Part of a small language model's weights: MLP 1024 GELU, 10711 steps.
MLP neurons of a small language model. Each row is named by its layer, matrix (up: input weights) and neuron, and shows model dimensions 128-255. Each number is 128 + 32 x the weight over its row's rms, rounded and kept within 0 to 255. Numbers have three digits each.
A block is one neuron, or neurons of one layer that tend to fire together. After each block is what it responds to, as a language model described it from the Wikipedia text at the highest values.

L2.up91:069167186080078027146159110122133132145163116135118134087142114170110113112138088067136113071107127142111062150171100120127150178109139103155107143110096091180114113145161142116143086185093143101131097124153129133107088125129122152104114137107111076126133141075050113135115155116162045085123105142133123177151073116171119112121151164219159179143140154100141206138096086135142120129135
L2.up208:116125145137142132126148123155112109118138092122084101086156063106107118082137125094131107166103144103146152155142153180110099135113177137134114129116167122206165138175131141107122132129181104154099129151171185172139128141111107160085100153149060127110113141129134098086142109152102100131165128135126120149115159148098129138180149118108127156081125119109146190189144074141133132048139
L2.up320:123106131093115126144174110102142111141196131107131131101131147094152164128128171151136161143148207126130050155115120182127153157145137136061137111151183063154122139108134154111156158151117174127109177145108095119143136156074196135086156152170128098127119099153166151119161093126162140135106087110109123113125092109204120152179127103093161187129186122061148115141117136133121098116168
L2.up583:098120175127094122085175123086122190137119110104084099053140126094084123184138158107162115123156179023150157133167114142131151146148133176150108140121145091131144174151084134105186133072186151154135153128102171117123096196144088133150112100134121141133155066082144111154144087125161125139111119115081115137134110154160134135143147117183206135111090128114156137111118087102125129143171
Responds to: Middle pieces of words split after an initial consonant cluster, especially "and" after Gr (grandfather, Grand Slam, Rio Grande), also "ou" in group.

L4.up2:128073054186098162148175111108135164104106129061130126189118096075097152139156103233097136104132171110231121136127145084135116143130136077109127138064123169098125104072163120142134096094119113151158120058099144158146093105156091057084153118147065165132135151103167075148114147114122129144129109127155068152134127153057167119147092149078141169158098106132158135141096178156108107205104
L4.up20:098136119142140140091082054127072146093162139153102122098120129126138085086112122114084099126108124171171143115148159110185135131137170142085132168188087144145125100114116067134163122119135086110159134114131110159098136111087158167134196151132093052057129134082148145164112148193126149188119167095151112150103120084108059100088148142165131146142124127164107101108095133138098151115120
L4.up83:153158135117076102049209168117135154103186103140160142158148128115065113150130127148123107076101085139144153120172118105133175065104147109130103170071149143095152116144082189189120165139177137098134105123170156149162099179098134111177156141090168159138119110153107081171147143069111115160139089163083087206120205092115157133147101077119163118097117097133174067095120088093090114171176
L4.up87:147109110093180061092091160143094084101164093115077132070119158135097109150146082134156146163096169168132099174128171062071129131130170114087120094151097043192125121124105098148068197142126125093147143175103084063117121135154155171129137145108133083156128151145090086119065150142115108120199158078126138129121181165118165117126121099107139137108131141109155181135147097175076121088172
L4.up360:125124102097099113134093157121026175138119162119117146109132194106195177128157115130085148126119162134149095075156160171169150094116128118096147102114139190183166124112085091145116145168080172085134081161142148048152147088144134099146166051122110086075100153143122064193136112072148134146121082129114125077146144103159122112093091088089099141102092112077128098147161108125110100134093
L4.up388:166092079083094124138158070109132114133120178110181149169137139137146154131148112145151143084127196099161149153128085147136121134084126117088147097173188139109103131120097157126082113119070074138140112117126166103124067130163148061112125164130116149115084137159186102123108160159118143146178170128123110138061092117106157141090067134135089079110137106114090100155175103165039162140104
L4.up453:156131169109117099104124135123067145160152098170140152114132145151131125135119068147158097120190161152160151149163157094124107123115202162074087058182111098133135136109125157157125200143147157141120055133137128072105093150101156171096146157127123138085138132081127139178094115160159106131148175107168183135095102126178117120095088191103150143104150161098132143169132156115146122112156
L4.up504:122191119079115104078191112154151162073143155133151108112122166095074193110114049143141192129188130078101111101087126126071143154139174173120147095160124115135092134087143096145134102111115168131167157109129145065105118118142159159126128147168131152123199188072092113127112140164122107062177165150111120093114075125141103099126109103146148195093193162133156137173105165122077098194092
L4.up520:069190139129066094081051079132058141108161117122160082124174151101091117100212106162111120115126144138109132170119100095135133117143172114114100078086078172160115085138106100166125057067137093112114116140221117123142134155092051104101151130089144175055164156127119097145115196129156104123208148156128125090159106117166132147183078144064110122096103154083102149098123107147151156115154
L4.up732:166120139132135165126086120116146081101152119111103128181088105104146079083195161203124130115088130171132096120101117146158140133112093092117134116116137167123111107083147141130160171128137120079128153059078189074138140113200149148120180132177126127114132142125131142142115122189180145119196110093158150121106191075176130222140134120165106105128106107192120088152128107130083147110176
L4.up789:136099117138187159081084143138127148139104158124139156185143180156164100073156156138143159209175098075119124119166139104146079143141093152123130148212115093090073126082110135148141093123115091130116117120082147131127135132102060130146171162158132130073084165231084163134099124108181121114122118138106155109077149094134090082149151130093175144155061133082129119091082135127103130139161
L4.up796:153068112120124101095143158150153165138088132110108170152153110141133177156141137159105123106142118092078115117115146176119171167161084031137065157135160091149107137141131129133091141155087102092121186116146142148110130133089092100130134187159132097101186148103143097054147127147143090132092072078126134141139072138134112253199136110121151138085178109127142132109170128161149142108211
L4.up857:141104101129146070121102186131050119133088109122151061172137208095113147140144134112156138172117112097156063090115122202146143162108102067125097077051139155154170118148107155127156142121129151148087138116157109095159144089125111196057156110131123081078110127164104127154120095103138112132165162106110169147129157129077138119194163134112203152123161098138141132138123112131112124105175
L4.up943:117136138129113140113124119122124080103102156112120114088158108121119094123102158174059080094117108141160127158136149070114116165106128119148096150212117097142122125142113142069164105117135163082140104110078158158110141205148187194133132209138150161076099155135107125153155094158126172090162166096090101185090153107150138153173078148148145177097141116138091061121125117146162140125108
L4.up954:113118153061137121097100153054143126103126137090083091095161150087100169165089174077156098068154129155116122128151158167142163188095192131091136145138145129118146134088117143066170118088137145166094162107182112083101133140213082132158179139105072110126121138115140104175118088131168109157100111111096160057117104123077159118155170104148181138061133119098169142174112156148119122139130
L4.up999:155045144123094117101123095152111203114085089080165126109110185099087157116120090132090133111126187170198156135169102074138161141132148106124193141159142141176168184138149140097130118087105146147075176106114188160123089137146128147110092143155119078112175165114135157156112167131088140153172121104093112094116121087094154159151131144125155164120157163057125103156090119137122177120143
Responds to: Middle pieces of words split into several tokens, strongest for nd in under (u‑nd‑er, undercover), also Gr‑and, arg‑um‑ent, Gr‑ou‑p, plus colons after infobox labels like Born.

L4.up26:127161116132109139141089155097118091086115099121096145102123201109096172150110127130174161152073105164062077130179106175112113165094172121094094152077070140183096134143127123160098182136114200149085100127119145082132082149135151128117100136114127159145136116107122095121127116144098151174146140159163146160039116129150149131118122139126174073095113110109150137109143128113141068134064
L4.up211:109114097132177086164140089159102143128132137155116121083166109171125090160168146169177067134117175122189159125109155120115132152142132106149130069153089133122152127098118118133172140156127150061130113127124098125127155136172175099111121145111127120141146116143084152109084096134138154093169101166062124150149147146139203121095143130148143109144149108141133134123070120130094032096168
L4.up319:121155112125087147184111128128118110075135103171172083078143102084127153086190148133150082115127114109094120143162142146178153109164093041131165168120137117074140137108124119114155118161125183091104051123106095153116073145193127153134180121074120077136112118153119067159042173139121121111068138092100083093086142100099153131169178114126175117137146119137136167138141156155076146132161
L4.up331:103096087188156103147081102154136130104130162144096068166096079169163137153099109162127143049145178163198109191158108125108115142153088172085148113119092128112067048070142095110136129134111131129103106154187114112132073121133137160185140143157116123089151120101110143141112161122120130097131115133075154184117152158078175122139102176127127107085187118107124170075157129117110140137139
L4.up420:144123165104101091143151094050145180118120106106184101182152120169079145127128097170111078091121113142161144165125068148095141151114150091048091131160135177146197120071086150091112179155162084194133119126149150079106176176150071130086137134155137189148169118086074110155112156172105136096149134151121147156112137108137162137175116151114118139155149083096148091122138156150116164133153
L4.up510:123107164146116130100111125157086141112151138114134099098124129148116154154136152192163132119092086120146172168119139126144087168078123171154105092145136156123103079080115131176098170127081154149124094107188107093091150095104159099133170059104145092096170129117118152102106135210136135127100055127108192139087117116118131070141151162138118134143089094060166133133093153130161107067156
L4.up633:141140084141144111133161120087126194104118160114169108096058094161180140126107123062142068129128094111145157137144094151163138127123091135123122114195086145123119127150143113137086120074140096157100104085134108200147124134079132126131126095125124105149103157122106155198153178073129162151112160065140115176158156125144106129123127206152108084144136105126109138115107059146104198124114
L4.up640:133088163123162123190137192096113150054162157098129111114103169117094160126105136198071197143150138138099121144113142083161080105117120131120164083121133115080152108138103076130104117110105149128136130100101144175143106132172083128139171195178110128112219108097119137120133149136089142099150106132157141089161085119150097106177042149153132157102154149114136108104091157141141155117186
L4.up682:161156133077111158158143106127100166114177098116120122098126146096167165142095152122111151125085100094144179102100154093103123155119154112149113117150209091101153138123071113087154191105161163074142140130100110111123102090114142080128129101134200183066102141107089125100087116115150125097178146039140153153152087068146151150158157138120181112164162086100179057108129153147104145137196
L4.up692:142121160123172134130173187151134136116150142084098087086096124145113072120151131177093081116145131147154158157156134093163167101151091125105069124127146138169105135176106064143103158112161161091115087111121153154125119154175070093094163132151120115168129123109076154132137098178118160189153095135072092193156115143112135128179113189098162138110166081154085153102095089106156116097107
L4.up701:182090140136109093066147029115137134155177139077155131110141127126151177166080096159159184106123145113140160152145096065104103129113096185157188143108141137103028151139126107121131112083158152076108167112138164149153097075129100162141107129160103118125114143211124110183151099148184100076169129116128126118141099097181119102196136120124216092079101162065128117165150217128080120149159
L4.up749:095080071168125188147146123153085137084099133086080115122090086140114104096143108150148152125090091079176145153096153124083122146089141084189137056146131140117069143131140125124104137136092146066114148058129150127169045147085109149199133084122090147122177152137166102142138120159057180130144103130069172133129103135128160120151132106110180092105140135114145096128152145156164108149071
L4.up771:111168139094071183140102099187157174099116174108144124147122179144103120102146149154118146166074209157090065175132143124085140144108159079086134171108148159151076079149116114140156120111170189179046087112186154075147155141154127130129112104149135130121087127127130081101066087140102179103118133117073090132120137092140133098166139132180145165112142123135127179083117150126083150057147
L4.up808:102154135157211112098117147115127226129089141139175107071092126091137150153155126137117166105103166159118115176087160147119147113150108146100069120141116130145090134081082119157101126091096194047162142135115128121114108145101131092121161126122097108125202136099165058088148137170133157086145198114131162129147118114104125146142174161069133119117099129165123131165125174081100158167117
L4.up824:138127151143104157146169162167101133124150101111096105064114158098116138162049120127147158120144135113106121123142092122157094117126133114107141107048122142215173189110196116144100165074095172153112127144101138134117133092145068137089124144115134152138149161151161118156109137135118121096152083132100116111140142075102134145128178200170109115157089050110144113175133149143186117145100
L4.up937:092139121128125174100104085144141122072098192143164198086149067219118116191118126146107153125121104114149104198136124120160151117156147111122152129112107165150115163131132031108172143173140142185127097053132153183117119150126118087108174105148074138106113108150112124159095127139160143110082118095158168164143045117002118082111170127064203114098081122112095115126127113110131102103099
Responds to: Word-ending pieces that complete a common word already split into short chunks, like tit-le, sit-e, Unit-ed, lat-er, mat-er, often in table headers.

L3.up918:122102140127146121133106154136198109120098101118222123127078152127117121055131105156180068130113193155149132132125115135141132138082077076108112133151117085186204119165083143095150080153162165177117133112153148092168112074136149144148090097158139098153089102147066133131124148160144141090110146161080149108098134112134105144187122140161110148136115113146105130102115091124098123177072
Responds to: Continuation pieces of common words split into odd subwords, especially nd in u-nd-er, plus dur-ing, bor-n, good-b-ye, of-ten.

L2.up32:089052164192131131074049145120079185100084117127137115156093139106125131108119162122135134137085094120140142140088089142144116076113175144117145152111078135132107113171177148145114133122185111183101116147199145121143083209152142121136208116127110106118162126109155073167190166138163137099126127119199111139105200177113110160110092154098162130130109110044123145103059134154179122122165
L2.up508:135143121062139144142079144106098208122109135112136112096117143130095088122113192075108114048111114078157129102093051149134130118186182153112106142161113108129132160158126108114076125130164118130083100103191152165131094184159129074142142148128146072141152116152156088186162150152098134039118090120130136134122176114124105094140128169154128184098143077109123195120097152103087052131148
L2.up568:101120133147077131099156123051127182165051150168153101119108142145183120156148118116134127105103056096175125108122072168175180153081153143075098171121147114028143153141066121124089151133163125156149142119155162168136120140137155136149123105149164049139084092175128107147143096097080148090106129183106122123177098119138131101113096181082091141089115064128117186179130136095112077169166
L2.up735:072155161106139113104092111134093160156170127113090103157079081080100186126139131121154141067091097150141137094131107147100146124201160148178116144119126132137087141123096126103058137123173167141097069106162148131121133112190117049149133147100109067051138168159082153136114127154149146111120131117089161127122159162114136117150133231148097172097172101108141177094103156068069150128180
Responds to: Final piece of short common words split into fragments, especially number words like si-x, tw-o, f-ive, thre-e, plus s-ame, s-o.

L3.up838:155081075063174147143127149165089124174139124108152121065067108096097174169126156145078130111171122117115198154140119131136145151144110099174161086092156137134134097144160095169112152173166096128103124152119093165094115146190137118133123077149144160064117132084125126100088163172105216088129173115121158070054121145168111163193125094168130159100146063114041165140132124081097131149133
Responds to: Short subword pieces that complete a word split mid-token, especially -an in Austrian/Afghan and -ed in married.